From a checkpoint of a small transformer trained on Wikipedia: 637M tokens.
MLP neurons of a small language model. Each row is named by its layer, matrix (gate and up: input weights) and neuron, and shows model dimensions 208-303. Each number is 200 + 20 x the weight over its row's rms, rounded and kept within 0 to 999. A neuron's up and down rows have the sign that makes its largest values positive.
After each neuron's rows, "fires in" lists the words (lower case) most often at its 100 highest values on Wikipedia text that the model never trained on.

L6.gate409,188,184,211,217,223,243,177,210,192,181,195,212,223,201,184,190,224,205,234,171,189,217,227,188,195,172,180,204,207,218,199,193,164,214,202,215,194,169,186,191,195,149,196,221,196,185,233,221,184,178,194,220,200,207,241,210,202,228,217,189,204,178,217,204,199,178,204,173,195,185,177,178,184,194,197,172,233,197,238,212,173,224,199,203,217,202,195,200,202,203,194,212,203,205,226,195
L6.up409,230,192,208,207,197,188,226,198,175,201,233,207,211,211,177,218,221,202,230,199,233,213,189,201,234,227,226,183,201,200,189,224,196,226,223,196,222,185,181,201,186,213,203,188,192,196,205,169,217,228,195,210,193,171,227,235,210,194,215,205,208,234,226,227,192,185,220,191,199,177,228,254,173,171,187,197,170,210,163,197,214,221,205,198,212,181,161,222,206,199,191,219,184,229,180,200
fires in: "who", "reinbek"

L17.gate500,173,216,166,211,164,171,198,208,194,191,181,255,171,234,206,190,196,211,193,195,232,222,202,189,216,186,250,205,205,177,235,185,231,204,209,216,230,225,209,214,182,215,188,207,209,201,219,211,184,204,208,225,191,195,207,202,238,208,204,199,218,190,191,170,180,166,170,214,189,206,186,206,170,172,213,207,190,202,190,189,199,202,175,202,176,227,197,179,193,182,202,181,217,161,215,194
L17.up500,213,181,190,203,186,210,175,192,157,209,179,204,216,226,182,198,172,205,155,196,192,209,203,215,222,184,209,176,186,217,241,165,219,211,184,220,199,219,225,183,192,253,185,209,199,229,234,205,173,197,210,212,194,157,206,196,173,219,213,208,193,225,195,179,208,197,221,173,189,204,241,216,208,211,184,201,187,198,212,192,200,188,242,198,189,239,209,221,194,184,211,195,171,176,197,194
fires in: "that", "i", "the", "to", "same", "this"

L9.gate310,206,198,174,185,197,209,190,178,252,201,198,213,188,185,221,199,229,207,189,197,209,203,188,181,205,178,247,215,184,221,229,210,205,209,200,200,210,196,151,215,183,194,204,217,220,197,182,218,193,203,196,206,205,189,189,199,202,183,177,176,161,206,186,184,143,192,233,207,213,211,206,181,224,196,233,179,222,183,164,183,244,226,200,167,193,205,259,202,196,203,197,211,235,223,199,234
L9.up310,190,177,206,187,177,195,187,223,196,182,212,225,181,185,226,202,204,226,195,196,170,244,187,210,179,178,187,174,161,203,218,206,223,208,198,196,242,221,239,188,199,199,211,196,199,201,241,199,197,175,203,241,196,210,203,223,170,205,224,200,218,240,202,179,225,235,203,214,204,200,188,218,201,166,208,160,209,198,218,212,213,214,206,186,191,177,182,141,186,198,204,203,244,167,219,196
fires in: "up", "along", "house", "council", "on", "at"

L6.gate42,210,191,213,202,203,211,196,195,208,193,194,203,201,179,204,189,187,210,169,219,220,221,195,190,190,189,208,223,204,219,203,205,141,200,184,213,206,213,211,156,188,195,225,210,167,211,232,189,222,203,178,214,200,195,210,227,170,197,197,250,219,203,249,209,177,204,192,181,204,199,210,198,187,185,206,197,215,215,162,177,207,170,196,187,185,178,207,222,225,205,168,199,208,209,202,208
L6.up42,210,220,203,181,181,185,229,212,205,176,182,160,179,192,204,227,226,176,227,170,176,177,191,217,186,181,178,178,200,192,171,194,188,246,184,184,183,204,190,211,197,217,201,181,181,194,208,162,219,188,220,221,196,221,216,226,200,180,203,183,205,231,196,173,193,199,211,228,195,214,207,209,189,180,196,205,207,206,189,222,223,201,224,236,200,161,208,213,213,199,231,175,213,218,190,163
fires in: "to", "of", "from"

L6.gate436,194,213,188,230,205,219,158,180,202,241,159,193,188,171,225,209,189,196,213,220,228,199,188,205,219,213,227,218,201,212,229,185,215,182,216,210,183,197,208,221,197,210,209,242,188,167,144,249,212,201,215,239,216,196,205,199,213,231,199,203,219,223,229,176,230,180,212,197,183,185,226,183,209,206,210,216,209,179,187,204,176,195,170,224,211,173,184,202,198,199,189,230,221,196,223,195
L6.up436,186,187,181,193,185,215,204,160,202,191,194,199,231,229,227,179,191,240,171,174,178,197,224,227,199,223,230,212,195,183,204,223,204,195,204,229,187,212,189,200,245,222,192,198,237,188,144,214,193,201,228,214,232,200,207,181,208,199,195,176,205,213,188,193,187,165,207,184,187,208,160,224,179,218,219,190,189,188,239,191,153,147,232,202,225,179,216,197,205,211,184,186,174,177,179,220
fires in: "of", "government", "for", "state"

L6.gate313,192,212,178,218,208,239,209,194,186,176,195,204,178,196,201,200,167,198,224,209,214,214,206,203,179,205,146,208,196,212,226,162,160,217,195,206,201,246,179,219,213,155,217,183,168,199,201,177,220,194,187,218,226,247,202,209,181,195,220,193,153,177,201,203,180,197,225,203,199,210,193,222,191,180,209,189,203,186,187,198,183,202,146,204,218,165,199,187,201,203,179,211,218,202,201,203
L6.up313,211,213,216,215,229,217,187,170,206,203,212,215,177,202,210,187,188,216,219,193,212,208,228,204,214,208,195,224,190,202,177,206,198,209,176,213,179,158,198,175,166,210,242,211,224,199,224,221,207,193,243,218,210,195,207,216,224,192,154,193,206,224,165,163,190,165,176,169,188,168,174,193,242,227,182,194,213,216,192,183,162,204,182,215,221,206,197,196,214,182,191,200,188,204,217,209
fires in: "during", "world", "after", "season", "series", "through"

L5.gate633,202,207,180,163,200,219,209,215,205,189,181,160,197,176,213,217,188,199,157,199,177,187,193,220,170,198,224,218,187,193,226,162,195,181,178,218,169,205,213,231,222,183,177,160,185,187,201,180,211,185,176,207,208,208,190,226,191,175,194,168,211,229,173,215,210,203,182,188,171,181,202,180,190,224,177,148,243,200,194,161,166,214,199,184,170,244,205,179,187,187,224,199,181,199,185,192
L5.up633,209,201,194,207,181,229,218,188,227,181,224,200,176,221,204,178,247,216,232,207,206,197,238,215,169,173,235,177,184,196,194,208,198,222,179,209,209,188,193,197,204,186,196,191,177,193,179,223,199,189,206,208,161,199,186,205,238,210,204,201,199,191,205,191,200,165,222,195,180,168,180,159,188,224,185,193,159,165,171,216,148,181,194,199,211,198,241,216,202,182,192,176,196,233,162,216
fires in: "to"

L5.gate117,207,215,168,202,211,212,192,194,199,157,201,193,180,186,215,218,161,196,170,231,178,228,177,186,199,188,244,203,217,252,209,191,192,173,194,215,204,215,193,185,216,191,193,179,202,193,206,187,219,199,208,180,213,205,206,185,214,191,214,174,195,203,183,193,182,191,164,213,200,227,158,195,189,213,195,169,215,175,179,182,155,234,186,199,192,191,194,182,170,208,218,194,192,209,205,211
L5.up117,194,186,219,193,175,211,166,201,201,225,208,220,184,169,202,201,209,189,179,203,190,207,190,178,208,212,225,219,220,179,192,175,170,223,191,235,186,214,210,212,232,167,217,176,193,210,164,191,204,189,191,182,166,211,190,177,208,207,213,208,194,178,207,203,164,219,231,211,196,188,220,197,203,210,219,175,203,205,213,220,195,204,189,180,186,188,225,204,206,192,205,162,181,175,151,189
fires in: "1", "2", "number", "order", "11"

L9.gate631,189,234,172,220,168,212,184,193,191,216,186,197,173,192,240,160,191,202,221,236,206,210,179,188,200,219,219,218,242,202,222,214,193,220,180,187,209,214,214,184,167,220,205,200,191,218,230,243,223,193,189,185,214,217,185,187,189,199,203,209,189,210,195,222,168,177,187,193,190,174,184,199,175,171,175,211,192,204,200,180,221,204,175,214,208,175,208,182,187,198,215,189,187,207,226,184
L9.up631,174,190,224,190,213,228,190,221,208,212,209,198,229,187,198,178,233,182,190,186,192,247,180,212,156,161,171,200,193,223,181,178,191,205,181,203,193,179,216,203,207,228,201,200,204,210,205,180,197,207,217,252,235,180,188,203,189,231,215,199,198,202,201,166,203,232,154,216,162,221,212,199,172,258,179,242,237,191,196,217,209,231,189,196,181,184,189,200,206,194,187,203,234,194,195,224
fires in: "may", "july", "october", "september", "june"

L7.gate110,199,168,218,226,153,197,212,173,180,222,204,178,209,213,167,199,212,227,202,212,198,204,183,201,166,189,204,192,181,202,195,194,206,173,195,204,191,225,193,222,168,179,180,219,158,207,198,219,196,189,180,193,213,203,212,210,197,242,226,204,200,188,198,182,230,223,211,199,200,172,207,168,205,198,205,188,212,178,203,224,213,151,190,205,188,194,200,226,202,186,185,188,217,206,203,215
L7.up110,196,262,198,219,217,168,223,251,181,167,219,184,197,204,205,175,186,161,210,204,247,176,155,235,204,187,204,171,250,212,200,215,187,222,188,174,214,215,202,180,206,189,223,180,231,197,214,192,213,196,190,180,191,174,189,222,179,197,184,199,181,232,232,243,169,200,220,192,184,214,212,183,191,171,208,195,188,222,199,198,226,175,187,183,229,197,221,154,177,199,216,215,198,197,175,160
fires in: "after", "of"

L5.gate794,228,198,187,180,194,205,175,186,212,221,219,226,181,213,232,236,205,203,199,213,188,223,188,161,232,199,222,207,200,200,172,182,184,224,176,195,163,209,224,165,208,198,202,189,173,214,231,169,175,214,199,221,167,208,198,190,179,194,193,201,241,235,225,212,224,225,200,184,218,181,193,215,210,200,195,209,215,195,210,230,196,180,212,195,198,223,206,234,203,197,211,183,184,156,220,187
L5.up794,218,212,197,198,177,230,210,170,194,218,199,179,229,208,193,220,194,203,196,181,198,199,223,186,203,191,222,197,206,190,224,225,214,177,227,194,180,201,213,207,176,204,188,219,196,202,185,224,231,203,186,184,181,208,188,222,216,197,201,164,218,182,192,201,172,188,200,220,199,202,182,179,182,172,179,185,216,176,217,183,203,199,227,194,176,200,206,208,230,235,225,208,203,185,208,199
fires in: "at", "youtube", "when", "from"

L5.gate682,185,166,231,216,211,155,176,200,182,215,173,188,198,175,199,232,200,201,195,212,197,218,207,201,195,175,241,217,193,210,162,191,179,163,218,197,220,203,189,198,192,159,182,197,188,191,184,220,187,153,162,197,202,205,219,221,191,220,208,205,216,217,187,174,192,194,230,198,189,204,197,177,191,166,206,206,212,206,169,194,192,223,209,177,203,188,205,190,177,174,227,183,178,205,212,249
L5.up682,204,203,194,184,198,193,237,200,216,199,179,199,200,162,233,175,169,201,176,204,212,187,219,182,218,219,175,175,155,183,219,218,243,179,199,217,210,206,232,203,209,177,208,193,212,195,193,210,184,187,212,203,201,218,186,216,205,216,196,179,191,212,177,205,197,219,211,179,203,196,232,211,239,225,204,237,181,181,189,228,188,215,208,201,210,224,221,212,224,179,196,191,194,196,218,203
fires in: "january", "august", "march", "december", "june", "september"

L12.gate305,205,214,186,180,209,192,198,184,187,226,224,209,203,190,206,221,184,204,141,156,206,189,196,162,193,201,168,199,183,185,195,200,210,214,162,205,200,201,205,204,209,185,189,204,181,192,189,209,223,189,218,194,194,237,202,204,217,219,221,188,202,228,188,164,211,191,205,195,202,150,200,161,218,212,230,181,195,227,197,218,244,168,170,183,207,205,218,173,216,216,235,211,229,208,193,161
L12.up305,185,219,205,172,181,187,185,195,195,176,175,177,200,153,199,212,188,179,203,192,211,174,160,205,178,198,170,216,180,218,240,227,184,199,177,199,205,211,193,184,204,182,184,205,212,195,205,214,198,201,218,206,209,192,189,177,207,222,212,190,190,195,194,199,215,221,178,162,213,161,190,205,188,162,229,195,172,169,188,215,209,207,218,226,236,208,199,208,218,236,235,203,198,176,201,191
fires in: "had", "having", "have", "get", "got"

L9.gate820,194,182,171,189,194,233,175,199,194,173,173,186,198,236,205,204,204,197,175,196,192,213,174,197,165,230,214,232,211,213,248,166,185,192,168,178,207,215,203,224,213,207,213,210,175,224,177,206,165,204,222,151,173,205,215,189,186,207,180,198,190,187,207,207,168,210,206,212,192,199,193,204,170,201,201,198,180,184,269,181,179,178,218,205,223,166,210,179,209,189,214,207,203,219,210,196
L9.up820,190,196,181,189,210,192,205,200,199,214,188,202,211,189,211,200,228,227,220,167,192,183,193,208,213,242,201,195,213,210,211,203,206,207,207,179,178,154,197,173,183,222,190,181,200,181,215,179,169,219,233,215,193,231,183,192,194,185,187,182,191,199,217,180,182,199,204,177,229,231,169,173,173,208,212,188,178,215,174,190,206,180,264,178,200,227,205,199,204,189,175,198,232,228,229,182
fires in: "under", "as", "on", "at", "with"

L7.gate719,196,178,198,225,172,244,221,183,176,173,215,229,203,188,236,216,211,207,180,195,189,180,201,195,187,174,163,191,173,215,192,192,200,204,196,187,190,186,192,184,192,217,195,191,198,179,227,232,223,145,182,223,226,191,201,208,205,237,209,221,215,221,181,218,205,198,182,223,188,196,202,168,200,212,217,217,226,170,233,188,196,242,212,182,203,231,185,187,188,207,180,212,201,185,207,212
L7.up719,208,205,187,218,195,201,255,202,206,218,218,199,200,185,182,192,210,182,194,186,173,229,213,209,208,202,191,204,187,245,212,194,170,199,200,175,214,197,244,203,211,208,187,186,204,206,167,192,181,161,221,178,222,182,200,201,189,196,202,180,237,200,188,194,214,207,177,231,204,198,194,190,193,207,180,218,211,204,214,218,163,211,218,190,223,198,186,168,172,207,183,188,209,211,172,217
fires in: "united", "national", "ministry", "for", "of"

L6.gate291,214,178,195,208,201,189,175,218,196,215,235,233,232,200,203,181,222,190,194,197,207,171,194,190,193,204,196,207,203,201,200,187,187,216,173,176,196,181,220,197,213,173,175,198,186,214,189,202,235,175,190,188,211,218,191,199,174,181,201,207,235,187,211,181,191,163,180,230,160,214,209,197,186,222,213,199,223,198,212,197,232,212,211,223,217,199,211,184,207,217,188,220,221,197,244,192
L6.up291,191,196,201,188,208,210,208,217,206,230,223,183,232,178,180,213,215,209,207,183,167,180,186,190,224,195,208,258,223,214,238,172,202,183,194,209,199,170,201,213,211,211,171,228,219,201,184,204,198,162,187,189,148,163,206,166,207,208,169,193,194,190,166,176,168,179,199,197,230,190,208,233,170,180,200,209,211,207,201,220,194,211,241,209,215,187,170,218,217,191,236,223,169,234,186,179
fires in: "san", "of", "south", "marsh", "rinne"

L8.gate662,198,204,168,204,223,230,199,214,216,205,221,209,180,193,188,217,202,191,205,211,209,192,224,149,191,195,197,228,204,216,197,181,216,213,201,182,180,188,204,197,204,222,184,242,187,196,184,149,199,199,177,210,193,225,224,199,208,179,220,221,203,202,212,148,201,203,215,165,206,168,182,249,230,185,155,247,196,200,168,195,170,187,244,204,189,180,189,217,169,175,180,236,188,205,158,232
L8.up662,209,233,218,182,169,218,220,229,186,231,193,202,177,217,175,208,207,183,189,201,226,212,210,199,157,219,151,175,202,178,233,169,206,175,224,178,196,236,204,179,176,197,202,232,177,210,213,243,198,179,219,192,208,215,220,249,170,189,179,164,225,217,193,208,208,189,203,181,192,219,183,196,190,192,193,217,199,223,202,196,203,187,197,183,208,219,211,173,206,187,192,210,208,191,178,172
fires in: "international", "world", "american"

L18.gate579,190,246,204,228,159,234,189,155,201,223,210,183,186,226,219,201,185,192,213,201,211,245,219,161,193,182,235,227,217,199,187,200,187,207,182,226,195,257,202,158,190,160,192,206,202,210,197,227,204,207,220,222,215,177,194,175,172,203,164,170,226,175,217,224,187,195,204,212,178,230,186,230,184,201,210,206,161,173,169,206,168,194,190,175,224,216,210,204,204,175,186,192,202,192,186,180
L18.up579,215,199,176,217,168,185,212,234,172,180,206,217,174,213,177,188,201,173,206,228,208,200,205,206,215,204,199,171,177,174,205,238,186,251,188,212,175,195,200,235,177,207,175,224,179,212,235,194,212,209,245,186,186,206,199,201,164,190,225,160,184,157,178,167,212,212,192,215,213,201,202,219,211,204,184,210,220,209,219,224,220,202,200,168,212,212,217,203,203,194,182,201,205,176,220,190
fires in: "the", "his", "he", "a", "that"

L8.gate668,202,184,210,227,177,203,206,193,229,179,168,204,223,197,202,219,154,176,181,223,218,190,191,164,202,183,218,184,163,200,174,190,198,201,227,219,196,195,194,188,185,188,197,219,224,197,167,183,236,205,200,184,212,193,182,217,193,231,174,190,158,171,180,223,211,193,163,200,205,209,213,209,238,190,224,218,220,229,207,204,193,186,208,207,169,226,209,188,224,218,212,232,242,178,205,202
L8.up668,203,189,211,179,169,218,199,172,199,186,216,152,200,178,221,154,189,160,226,201,240,178,194,201,191,196,179,217,206,188,189,189,213,222,198,199,162,240,178,212,206,168,239,196,166,198,209,200,233,217,195,190,194,199,210,184,174,163,223,211,180,179,181,219,198,233,176,238,215,173,196,240,195,189,197,229,183,185,195,206,192,165,195,199,226,203,200,197,215,189,202,193,219,181,203,204
fires in: "did", "may", "1", "would"

L5.gate296,212,173,198,208,199,243,195,195,165,193,187,196,212,191,214,169,223,183,182,189,192,217,223,192,175,197,204,212,184,214,214,215,191,197,172,178,218,171,177,211,209,215,171,174,210,192,166,194,191,202,189,238,184,212,180,209,241,162,191,216,245,210,216,193,195,206,219,211,186,199,232,186,198,184,217,188,195,207,195,172,204,257,189,189,179,212,187,211,192,225,189,220,206,246,180,192
L5.up296,171,245,191,201,212,192,235,192,214,183,244,230,205,185,213,192,208,193,218,188,174,198,212,207,191,187,213,193,189,210,179,179,175,205,176,228,228,168,222,197,242,217,211,217,215,158,209,223,196,158,204,232,190,196,213,203,210,167,212,179,210,208,227,192,211,230,181,207,200,138,234,199,180,194,191,190,237,188,211,196,206,191,234,209,202,177,193,178,188,215,211,187,202,212,202,186
fires in: "united", "to", "countries", "uprising", "up"

L5.gate729,200,200,179,172,168,170,246,203,189,187,178,186,174,199,197,211,199,198,211,199,217,224,181,200,183,193,198,184,194,202,220,212,182,203,167,218,181,203,192,219,180,188,203,186,217,188,202,175,250,252,177,211,182,203,187,216,181,172,198,204,186,163,187,176,176,213,195,232,171,203,182,239,196,207,179,203,192,202,213,205,194,194,207,186,191,154,201,212,166,226,181,199,212,190,223,204
L5.up729,179,200,234,222,187,195,192,221,218,203,203,201,240,192,216,146,212,152,203,162,212,205,166,188,186,178,221,221,205,185,203,186,210,205,189,224,199,230,181,208,219,220,203,220,198,213,215,204,199,209,241,198,176,212,193,186,174,181,194,200,205,202,212,174,223,203,163,225,195,184,197,196,189,216,229,181,201,203,148,184,171,208,182,189,222,164,197,189,210,204,198,203,222,162,208,187
fires in: "would", "could", "can", "will", "may"

L4.gate221,227,208,190,209,218,217,190,187,177,174,215,204,185,193,183,236,212,183,193,221,189,206,204,215,234,200,171,173,219,224,190,225,209,163,225,226,180,193,200,206,198,182,202,196,214,217,202,194,235,170,176,218,230,232,226,225,192,227,177,200,206,202,191,160,155,193,172,189,185,181,172,191,210,208,234,147,229,220,194,186,222,217,200,204,194,173,216,191,198,242,169,166,199,174,217,210
L4.up221,205,203,169,202,204,189,198,192,234,177,214,210,184,179,188,205,200,184,189,221,216,177,178,199,162,196,228,197,232,187,173,208,161,216,184,177,191,202,200,211,190,198,225,202,206,171,222,201,223,174,206,194,212,209,227,202,204,226,185,179,202,211,167,186,218,226,239,193,212,204,147,219,164,179,208,198,229,178,223,160,217,233,174,223,172,189,197,226,192,191,195,189,211,159,176,202
fires in: "1", "2", "number", "book", "numbers"

L6.gate90,204,184,207,197,218,193,208,184,200,209,186,220,218,212,228,218,180,206,208,207,188,181,172,184,210,212,220,178,195,201,201,187,193,212,234,230,197,163,170,195,165,171,201,203,161,181,170,174,207,215,211,226,182,228,204,208,226,204,176,215,176,221,171,198,183,206,190,180,197,211,212,192,193,212,188,226,189,175,211,194,196,179,227,218,187,243,192,206,194,172,201,211,236,223,209,191
L6.up90,216,235,197,212,238,203,185,170,210,207,232,200,219,194,207,194,217,192,212,214,163,185,200,203,227,170,180,219,195,161,180,193,183,197,172,207,169,202,224,194,202,215,245,202,197,203,231,220,232,220,205,227,204,200,204,171,193,178,175,194,214,212,186,181,209,212,191,191,187,198,221,209,203,215,202,196,190,240,174,185,217,194,208,171,179,203,173,199,210,244,243,182,196,215,196,168
fires in: "such", "those", "both", "not", "these"

L5.gate223,189,186,188,199,215,225,226,180,213,217,193,180,192,215,210,185,173,182,186,188,197,219,185,193,196,205,211,177,219,186,208,224,249,203,214,208,184,206,187,203,213,192,220,200,208,234,164,219,201,184,234,143,243,234,201,208,180,216,193,176,164,204,183,209,215,194,201,220,180,188,188,159,215,200,220,218,229,194,179,196,202,174,173,175,227,212,210,203,210,194,219,187,192,197,206,182
L5.up223,192,208,205,187,176,211,219,161,179,224,228,223,211,203,172,200,220,216,197,201,174,215,225,192,190,230,195,179,185,245,179,163,177,195,197,193,176,208,247,187,196,231,204,224,210,224,201,184,211,251,198,215,220,248,185,162,216,214,190,187,191,192,199,197,205,179,168,210,233,213,200,204,166,210,232,183,221,215,182,202,202,181,220,217,195,200,211,238,190,205,201,217,194,214,186,191
fires in: "to", "for"

L9.gate693,149,183,173,179,221,173,222,190,202,210,216,195,226,230,209,222,193,183,199,175,217,219,197,209,206,219,198,176,217,235,209,172,215,240,188,191,174,210,197,205,232,206,214,199,190,199,190,203,188,170,193,171,209,206,198,207,197,207,212,239,207,210,195,168,191,196,196,217,234,244,202,217,206,197,177,192,236,176,178,230,205,222,204,174,166,212,202,200,209,180,203,230,225,223,195,177
L9.up693,170,207,184,205,210,235,223,201,230,169,232,194,227,202,234,198,217,219,194,190,216,215,185,183,157,154,190,184,174,208,229,186,197,187,202,209,201,206,177,170,221,214,196,195,211,189,214,199,205,180,214,166,219,209,177,198,169,217,197,191,180,210,192,183,182,208,226,201,190,195,200,193,243,201,192,197,191,214,211,215,216,187,167,175,177,166,197,202,185,172,223,220,213,188,187,208
fires in: "more", "less", "wide", "long", "better"

L8.gate482,200,210,226,189,203,205,223,210,180,226,184,181,211,182,208,211,181,219,183,168,215,208,207,162,181,204,174,166,186,219,215,207,175,218,228,207,187,215,192,181,193,176,152,182,183,197,195,178,197,196,199,244,204,191,207,178,183,207,237,162,208,238,179,176,200,189,210,235,223,172,186,219,228,225,187,178,216,190,202,237,195,205,184,209,205,189,181,175,213,180,207,206,200,188,190,214
L8.up482,179,249,204,209,183,197,184,182,228,193,212,232,212,196,212,195,186,213,200,225,202,226,210,208,220,212,189,175,200,227,184,229,210,211,161,177,202,203,208,214,190,209,205,210,177,191,210,217,208,183,195,191,230,200,232,240,207,197,216,194,219,233,215,185,211,180,177,175,183,186,209,179,151,221,199,191,203,187,201,251,178,190,219,194,214,196,232,195,188,211,202,219,204,178,199,212
fires in: "have", "has", "by", "had", "of", "having"

L5.gate764,163,195,170,188,199,224,201,215,223,232,220,199,226,198,185,214,211,216,215,197,168,221,182,243,190,178,189,193,204,191,245,197,180,171,181,180,241,213,147,208,175,142,201,201,181,236,204,208,202,248,199,175,210,216,195,203,231,220,186,190,222,211,187,205,186,218,199,179,193,193,202,181,207,206,221,202,183,164,213,199,212,224,186,183,212,228,196,212,178,196,162,170,224,219,246,208
L5.up764,212,213,211,202,201,191,223,183,196,208,223,202,193,202,217,205,178,199,209,165,165,219,187,172,222,176,221,177,220,219,230,198,184,213,171,207,218,207,200,247,191,179,230,220,226,207,230,201,179,218,183,164,204,198,180,195,202,231,212,232,163,209,189,202,209,168,199,204,226,207,222,231,205,205,240,202,236,205,228,224,205,174,200,215,238,216,199,223,200,189,235,203,242,199,244,214
fires in: "one", "own", "a", "on", "remained"

L18.gate726,159,206,185,222,211,214,221,177,185,225,169,184,169,207,229,237,191,204,221,213,181,195,189,214,200,199,230,194,209,209,236,212,247,163,187,178,162,207,167,212,215,197,172,238,182,191,183,220,182,180,235,181,217,153,191,200,222,208,192,196,160,175,217,195,210,182,193,197,254,180,151,221,184,165,228,214,202,200,184,205,182,183,218,204,199,220,191,208,202,190,197,200,185,208,188,219
L18.up726,176,182,177,212,215,200,192,231,191,235,206,197,181,205,202,210,201,192,165,191,213,239,187,205,217,208,187,216,206,182,231,170,231,224,223,199,210,207,270,245,210,223,180,195,174,178,207,188,176,217,197,215,190,230,186,202,197,221,224,203,199,201,198,197,174,219,240,167,201,193,210,197,220,197,217,210,207,233,196,235,197,188,186,227,226,196,179,237,183,177,230,197,216,207,237,180
fires in: "on", "the", "one", "at"

L6.gate566,194,215,177,202,220,235,198,163,188,208,189,211,176,191,207,173,181,238,185,199,217,199,206,184,192,216,208,220,228,189,229,206,188,199,173,165,216,188,197,185,176,188,216,163,176,206,177,142,185,185,192,219,228,179,205,199,200,180,187,190,227,187,267,179,217,178,210,205,202,225,210,209,176,238,199,208,192,204,168,209,204,184,219,203,217,239,154,193,233,185,191,208,189,205,234,208
L6.up566,183,201,179,181,209,194,190,167,192,186,181,200,188,201,228,209,224,203,209,196,214,189,203,184,239,205,212,250,165,220,185,174,171,240,176,229,168,201,228,182,198,215,191,186,200,219,210,203,226,172,187,230,208,251,181,171,189,221,223,206,234,204,199,174,215,191,188,178,197,232,211,175,215,189,240,204,219,218,204,213,171,172,219,207,195,186,190,194,152,194,188,222,230,191,199,224
fires in: "for", "during"

L5.gate801,209,188,179,217,216,221,214,190,202,168,203,231,207,188,177,201,153,208,203,209,226,202,207,216,197,224,199,204,220,229,225,229,180,190,211,197,198,162,200,226,186,194,202,205,203,204,175,205,209,189,186,210,186,189,194,229,220,207,233,213,161,179,174,206,205,176,184,192,200,213,195,206,205,192,196,195,221,223,255,182,211,181,244,206,192,175,210,193,215,207,214,221,176,230,211,164
L5.up801,213,199,176,209,195,194,196,168,186,186,184,211,194,193,201,179,208,186,165,200,204,242,192,201,185,214,220,193,144,204,192,209,184,158,216,188,168,216,196,183,192,214,200,201,193,191,183,200,200,230,189,209,193,186,238,172,151,181,200,195,207,197,215,199,178,209,174,236,201,171,159,199,204,195,207,228,211,215,233,198,194,195,177,193,231,240,216,205,207,191,225,189,208,222,203,245
fires in: "of", "sometime"

L4.gate179,186,221,209,202,228,215,200,241,200,197,197,191,199,198,192,205,177,185,217,174,203,212,197,223,203,247,166,214,208,195,198,187,221,222,194,205,194,198,225,190,209,224,156,214,188,208,226,196,192,201,209,199,157,193,194,202,203,191,210,206,185,204,175,206,185,194,204,196,205,217,206,175,207,193,202,183,213,207,232,183,208,212,177,210,209,222,191,187,201,178,193,221,211,175,213,222
L4.up179,193,200,168,184,228,200,211,210,236,215,203,215,193,185,200,169,204,184,201,163,208,203,219,230,230,223,200,184,202,208,199,193,178,171,192,226,203,234,197,167,184,181,215,193,191,189,215,207,191,191,183,178,210,197,177,179,152,207,189,199,198,207,202,214,200,217,229,185,195,203,216,212,172,181,212,223,176,183,250,197,191,195,214,229,226,178,213,211,217,195,200,207,208,234,200,192
fires in: "san", "central", "in", "lake", "north", "chief"

L5.gate168,198,191,181,175,193,207,224,198,191,200,209,202,212,218,172,211,200,207,164,229,220,194,190,166,179,202,209,233,205,183,212,212,178,192,180,227,198,207,196,213,203,219,171,195,193,229,196,205,232,186,170,178,189,214,173,233,195,229,173,202,169,176,176,224,211,179,183,224,204,206,201,182,166,201,233,190,172,180,212,166,205,174,194,259,209,216,238,199,188,184,201,189,180,215,182,162
L5.up168,206,217,211,207,200,201,192,169,173,201,183,214,207,174,221,180,192,156,176,211,184,176,186,218,203,196,243,227,227,199,203,221,202,195,174,225,217,211,194,202,243,212,206,191,175,203,198,175,187,210,233,199,169,187,201,205,191,218,198,186,164,184,207,214,164,191,210,207,191,187,195,220,212,183,221,201,214,187,183,198,208,203,186,197,217,212,211,202,199,181,196,188,200,203,195,201
fires in: "after", "a", "went", "for", "her", "his"